Weights of a small GPT-style language model, trained from scratch on English Wikipedia: width 384, RMSNorm before each block.
MLP neurons of a small language model. Each row is named by its layer, matrix (up: input weights) and neuron, and shows model dimensions 128-255. Each number is 128 + 32 x the weight over its row's rms, rounded and kept within 0 to 255. Numbers have three digits each.
After each neuron's rows is what it responds to, as a language model described it from the Wikipedia text at the highest values.

L6.up1091:131101181169157132179085167107142142167095124109130100161150160191118137084122112166138114120102152184092125159125056135117137135154104109106139083121098095140151149146116213101133097111106130144096129189071119166144089125153127136099070115128168169074146223142153065159082107143200087136141118116177120094146121100105090149154164155147105114151099085104173172145142077143173120122109
Responds to: Mostly "with" introducing an attached feature, tool or partner after a noun or verb (guitar with, camera with, teamed up with), plus possessive 's, her, and using.

L7.up977:163095166127176107181143143137118170125135109180156146145113155133127055027184141113126188067101167183160093147156229146133111153122125080137113121185159124068123144121155142125140136134099122109087165126101180124142125113079236091111140107145139135143110111108120126167128154112145097146122141160084086118137170083117190146107134162115150129124116097075158131096152134080110135136123
Responds to: Opening capitalized word or word piece of a name or phrase starting a table cell, list item or sentence, e.g. All(oa), Gal(way), Other, Among.

L7.up196:177125093150114100181154172142096108144149159144141083101114142182062164093087120150152071109151181211119087134151112182084143126155190139064131132136174097064154131129105183126116097101051141119137136202072081088106125125129153118090118083159165125103125156106175134125063136177077127213178164123116101099150137192152096149102093116162138109142152140090135232135187145118223128177084
Responds to: Mostly "with", also "on" and "by" after verbs or nouns (honored with, in love with, on GameRankings), plus person-role nouns like author, player, member, and name word-pieces such as -ard.

L15.up35:176120144153149138080078154101137103129115098105157084200131141169075159137168159241124142062126085188194129183188149101107162180148140120154148127122130157067117127103103109134123128156110169166119112129127128114175119080124093164167163089195097108146108164117099137162137141159137134138093131116140089082129087151063120152120149141166087118113112128132114201112136092124132129083163
Responds to: Fires on the head noun or relative pronoun closing a noun phrase, often after a/the/this, before of/was/comma, e.g. "a change", "election process", "which".

L7.up364:105087141141138114126145133129084148146118071159111140156147134110114147171083129121137114011216107160105136104117130124115090121141123085089105120189115127155076134113152108108133099178124096179143134111148131137124147135133170067100165155119186126076183112126082130103128156158123144154116120140171161126167123135141144155173097154073110189121159140146166121124107095150136113174128
Responds to: Mainly "consist(s/ed)" before "of", plus degree words such as master, Bachelor, graduate; weaker on count words like two, three, half.

L7.up72:120080160128139120114109195142136145108116135149157113127147106170147168134133175174117070114150114188049142123129116123147166130097133132079128102132147134132144062124124135111147112048138123197079157147089137091116127127100121205077097086218125122111066164140055132125107144144185123132189113110166085062105203176141101131145140139061125134128108105175159143121136079101128162124152
Responds to: Fires on modal auxiliaries (will, may, can, would, should) and subject pronouns (they, we) just after a clause's subject or comma, before the verb.

L15.up362:165145119123123137167117152184122132130142111121146093084148108122171149082122137141117158133131174138148121182135138149097144164051122120134189151123181130099144124157104169127055120081137184098111165099108130115050086105157107174141110122122158072118127133130097086162145150119107128149137170100117110121073058140134164090104195137123099132191146151108127130164141131140156064171093
Responds to: Final token of organization names and acronyms, in charts, sports stats and references, such as SNEP, MLB, NASCAR, BBC, IPCC, NFL and Institute of Art.

L6.up910:102129178076110125120118110130170162103129120050149086107142145139184146194159126175113145127081130106145186125170054105092104158127120136136171146110183126165138118141156137059136131143124105131138110120112088151152131135155126193133103187150177077101162161109109051125063166078151131134135134181125093141137158126065171161108145083083114135162119158150143115116141129111171116124126
Responds to: Short tokens readable either as whole words or word starts, chiefly " und" (German "und", or "un-" in undrafted, undyed); also La, Un, non, "=" closing titles, "^{".

L6.up385:179144106085171116141156174117103162121094116183158111131083180152137163119099095174150078126160146165067143175120142091135121135151120161096154117096151148121128133189124146095133081076146171186105136142148179147164129112138160162097090134091184108117089201079166074154173135131136145137138169136112105112079096110123189140142111110213123108146160100166146122141129142148140102114113
Responds to: Words about how media works are released, formatted or made, often in discographies and tables, such as CD, released, video, created, digital.

L7.up543:158129072103075133103104091124107167072180081120163081077116137099123116065123123065122170172142136162089130107109125173171159184164124107112165129125148140102210120195199153114120133159145096188039185118155077130151116131112096128098117155194217107131120082197143112171102122156150156086184141187072076132141139142118165095123133145166158063166123168163114115112090128107143111123096
Responds to: Mostly place names and the first pieces of proper names, such as South in New South Wales or South Africa, Canada, Sydney, and surname starts like Ry- or Gro-; occasionally ordinary word endings.

L15.up1151:141109108112179069101159124141110127116081135105091156121140096107141102131076145155144128158168113156120135081144091112150127140118180124122099109130157180073169120136115149123062133076101204184081158154164139158084142117114135113110056143150104152089108122123153130171085173157131157134095162174099110094168144109109146119110141115075119134108097109119138131174114113130099121121177
Responds to: Plural suffix pieces ending a split noun, often after a number or "other", such as submar-ines, satell-ites, wave pack-ets, resid-ues.

L6.up854:119143119181147123164146139136119133090064130136147111137134122167057136170131102184096119143142087147090121160123115176112139163098136173082106132157116126099057120135117096113134101086163140150108176056107095129149168103051125138093075088092153151089110065096170120100180112116138111171117191081141122038108142161127108188133064192122105132180104068166107161131085068151155138148138
Responds to: The modal verb "can" right after a noun or pronoun subject in explanatory text, e.g. "proteins can move", "It can also"; also "found" after is/was and word-initial pieces like Man, Can.

L6.up540:092111195078140124125227150147119112094121116094130071107167148129145134096104144119084131105155160108145172124160129150138186103061181150092122078150106149147141124103195116114091107078109140133118152107131137122082138127132080115145093111125128110110113198139096082186135142149110112181136116203137127188163159141105092110160105110073126111115141097085119165143130112134150053148122
Responds to: Cardinal number words and quantifiers that begin a noun phrase in running prose, such as two, ten, seven, several, some, million; it also fires weakly on a and on word-initial pieces like Th.

L7.up1079:122138172118110142110087135208174138031112131164145133135067106120069156091130106137155123151125132178125138155140112133160123155100096076175151120112162165126107127125095086116072171101095171108106114087087129120130108156129104184121145139096110139129193170118186120118114132131162119197140099136113134110064163166095108170117124123114153136158094115142191107107098174106164131104126
Responds to: The opening word-piece of a personal or place name in lists, tables and native-script glosses, such as Ar(ne), Gut(iérrez), Cyrillic С or Japanese katakana.

L15.up1070:095111168112135123188095133092117143146134148120157100115149135148152115126164140159094111107113102117169149153139145132099133140200129049069151136134216142172103155104070135122086190187163161117081174150143092149160163153143105151054146097151091193104206120121116066169177095116117178100126117091180139098129083145110143154158178142144136123175111126129119152144094110093113089153140
Responds to: The opening bracket or space before a converted measurement value, in tables and infobox stats, e.g. mm (2.9, °F value (43.3, ft (474 m.

L6.up620:133150120103124167164119134113052131116109083070142125173124167141131145156143148147155141042118163153184147167136143206111108131153189137162143114129138111099160158134162115119123126085148121136159120108124124087113105130123169068151165109078167147116136105058099133098158113095164117114124124154103096139127109103097185152084138107147121142155114025123115249075123127152100084143061
Responds to: Adjectives like new, other, original, former, old and future right after a determiner, plus New in place names (New York) and some mid-name word pieces.

L15.up454:127160176163130159177162169140134144137144092117136119136128140127144114114160142233098081085137214092090140154103125123127176129130186142088094116095103149122160121130146131149100167115116167120111098165086082135120142120116085150088098128140138162115110168098122132120130156126138120079162140137137130030086085134139186147063188147205121169157134098200160140157123127151127159140123
Responds to: Past participles after was/is in passive constructions, usually with a by/in phrase to follow, such as released, built, used, translated; also of, that and table separators.

L6.up703:115087131072202073115112181147120125143117121164125086132144119157122172167114155157109110157158150146157126154183122110156113170146098130170168102083124141107182155144121132113098073122168131154111114163101140080178113108090074120103120152189153198084094136146100168105101140135153121156225192187163145136160120144125153132049123145090075169184148069133132051113144037134103086124152
Responds to: Finite forms of "be" (is, are, was, were) right after a subject noun or pronoun, e.g. "symptoms are mild", "It is"; rarely an initial r or R.

L15.up357:121100140129137144124120178160129116133121132197122093154054146142062152145115168127135120107168155101090117147173105158131140132136132099111148127100111112135119153169151140116175104067161135115128123095134095071108140101131151156131183095113184133085098162102129113154113132115131053100146189152094138139149175159119149188111100108089122059244174157156144160093181118126153143135112
Responds to: Prepositions like by, with, as, into right after a past participle or adjective, e.g. written by, dissatisfied with, inventoried as; also some mid-word fragments.

L7.up465:088146114055143092136178159177121146084089134150126148123113098145093232112147170130104118135135159089125116144092125117133124134112131125148209109097129130137131112175149143132077127128106122110124110129146165113170152119144037170118150105111189163101133142067189111216136185165147143180125181155158126134123179124109178113135152100134086127158127123091178145127160148129095104164134
Responds to: The article "an" and the letters "an" inside names (Anabelle, Sean, Venezuelan, melanoma), plus nationality adjectives and country names like Argentine, Spanish, Romania.

L15.up891:100112204137190145073166153084129139130078114116147132142162151122078090107195142160121097078150099100138207148075116096100122078132116097129114123116124182099202121141123132135123167124102170149161154126137151124173130121122118132090111095111156103133123137139120133112189076188145160142103150178119161106180103108149172135146216211106102146107114167131148131227108129112134083127141
Responds to: Fires on two groups: modal verbs or which right after a subject or comma (they would, it may, which could), and decimal digits in Wikipedia tables (55.39, 82.5).

L15.up335:168073125125136087096119076109143141111076195069140114137122119117114134126116086143131160077115143123140112123140133087063122180087130140137127105132155144092134163148155173122117111127088125148097138146125130138084168143131204123140136118190103175079110148115101130152115116085132130101119108161089111100195172142125183085150104127142062097132121085132119126120137108110173115104123
Responds to: Fires on the main verb right after its subject or a relative pronoun, often only its first word piece, as in comprised, turns, strove.

L15.up594:178146143115140148186135125145138153155136129107137106121093152109057174106114161162115127118096188132111114152134098165072087106136158133147160105112148112134141130127118127128111167166148149213106166072084145109175132135140140109138113167148114115139147192140132098220121157140110102102138148188101147059177147124110152151143137170097107154177135097120120179129095073106112060168126
Responds to: Forms of be (was, is, were, are) directly after a subject pronoun, relative which/who, or noun, e.g. "it was", "which is"; also blank cells in number tables.

L15.up474:086108159122096085125172122084064118089137162113129156082159164129120162127092105176082092149173102127155112146129123113126053127069129146074067132187087139085087133155155162130068118114145130153089126164112098161092151105080130130155054181168190189087123116131173084105104098085121148158112084154145165100168083158148125108072081107032114090112172127176127108204161122135109170050117
Responds to: Relational words whose complement comes next or refers back, e.g. of, than, behind, such (as), latter, way, plus election-table Majority cells and date digits.

L6.up811:086204162162138185142095128144153151159125180117151122161151184087133154139141151145146144084017147130118154130094139136118106131143108118188077134136111141120147162146130136134081135116098126083114137133076103119143160112173108112151112122145108138155130148135129142049088139080167122135153140170142144101188128168167127154153141163093108155151124123105073103128161099157173103144110
Responds to: Words that continue a set multiword name or phrase, often in tables and lists, such as Second Division, UK Albums, as well as, et al.

L6.up482:114134114137137104104125183132136158122064140115165150132129088078087170141124101180121078100218132174120080140154115121092113151112118134146184119122165075137098136107162115121106137124170145089069129147162159081127150114115075067122188144183111173127196146117141124108079105143168119187150165212137090143175124112095157133123140131141121104129098069118129142133138103086110076107135
Responds to: Short pieces such as an, l, ul, El, San, Al, mostly the article "an" or an -an/-l word fragment, e.g. Taliban, Sabaean, Stijl, Elves.

L7.up958:167099138157104159174121122105144181172142119122142111118131073077120120148132127118132092172103078157110134146157126160164068145151177119143064170107157116129138138126065117128132111077137162131120175164099073109135130097109135136147158131148143168127149175076204017108096086067095144103147074125110132119141116125122151147118153194147113128158115131061151127120140113087138188115163
Responds to: Tokens inside wiki tables and stat lists, mostly sports, such as a cell's first word (track, Team, Player), slashes in fractions (5/16, f/2.8), and All-Star.

L6.up1061:126081103093176114138067162135224131196098114128146147119174118124125112139136163054085123112103168112115098154183129171169064228138149086105150104158118107167148132102138088133107099132140190130164140112131117150129104134137118087123102135121108157111171111111096120147144125151231064142161176179150092134128161142096163111174115155099078119128066102193168112091096120122138144139118
Responds to: First word or capital-letter piece opening a multi-token proper name, especially South/North in place names (South Wales, North American) or J/P/N pieces.

L7.up476:129141153109142155204085218127109142170089102103141155104143179128150188115145100166084125169093074152124073128198139183145161128107145162164133123150095109180166132181118121121111181137123152089152130099116127191095130117125079103084065182084120218156122140089131111153068112132195145173053141123178113100098116145102147089119186151148104086158131095108099139093149119076182127082132
Responds to: Car or team brand names (Chevrolet, Ford, Team), "Art" in art names, and past participles before "by" (designed, acquired, written).

L6.up361:167119106135123180143169129137105140185107119109161150137151189137172137120104147156084147108128138176064182171122177167169106143146140056173138134203153105110109152122123194124167120155117122102133157126130140119180131135132148092132121171095127168148116150064097140116119130069153184084156123130078069065106136089130152104121152123156119142181119127079182135107100119131119150125092
Responds to: Tokens inside proper names and competition terms in sports text and results tables, such as Major (League), Premier (Division), Living-ston, first (team), player names.

L15.up955:111144094101147058106210138150078115074113129101127100121080105144105164138157142171131116100148201122090152169133110118105101132138186115106140105139147110137129109156154119127108131135190185155176143114083165070195117110118151138128145105142095170106109157157147071120107181113130148116134113172109135059146075110079075120067181134121096142138090149149137219064154092086125118147150
Responds to: Periods after initials and apostrophes inside names in lists and citations (W. F. Sager, O'Leary, D'Urso), plus "an" opening appositive descriptions.

L7.up42:155021102091187062144171103120087128102113168168124126143124167083153139132120125188134161147174180147118135200160129083108105154158189102159100104124138089101170126118107157125114106130221117140123109166079237125150152104179126174109110079121089144129144129128043151131153188096136109137135141113139131088170116142109086120172123124144095129149132101183153127118134050137107088142135
Responds to: Mainly are/were/is after plural subjects (players were named, teams are tied); also final pieces of names in sports tables (Bolton, Elgin) and northern/southern.

L7.up603:158128177148080077141133149122130129123110139133150128114167146128092117162178136069140104168067082114076110149077153215134121153204177162108088112155115100056104123144185148109078090090139155090115202115073169098140115113110227132112099128167111173099111118060160155129164101079177101154093102087103125042098120116122130091140152187152126155221144122106125129127119125139195170102126
Responds to: Words that set up a name, term or example, often followed by "as" or "after": such (as), named, called, known, other, former, term.

L6.up103:178113112118102125059198156166089173115111128116148153099099158102173136135146158129093100111138125158105173135120146141160118161144171118211123133198198123067115158088142171108153090113142119089169145097171089120140115127110161049122089145109125154140148078092108092212162101153181176132072115120093086124130155106125161113127151097173095123247135141096173120121191127114106185099135
Responds to: Tokens inside sports results tables and lists, mostly opening brackets before country codes or scores and "'s" in Men's/Women's event names.

L15.up974:128134148091135083112119152153088161122106207078136141111121112164130138139145113124016061092128144157123212129139179170089113139111140108161127120131107118120127105127153151123068093099099140127115151156101182112110190155144110187073105163154107176093118168143138100110163163165187143080073118135159108043166179155111124154159177184066177120132098172120166151149080099127199168102105
Responds to: Subject pronouns and relative who opening a clause, just before its verb (who was, he has, they should); also mid-surname fragments in name lists, like McC, LaM, Fraz.

L7.up546:147157097130126136094099124119153070099118122163127143109158110115089123128152109168174126135161146143136146176135137183117129122134118083108175153062141133066125130152106117111021072079110125138057143196163110116132106070082139086164123076128125121151074133081128147149166140063122070146134115138053130085134095123148093111085081115129111101161170171119137118099137125163118121208109
Responds to: Words in the middle of set multiword terms, e.g. metropolitan area, household size, Fighter Squadron, plus "+" joining numbers in sports stat tables.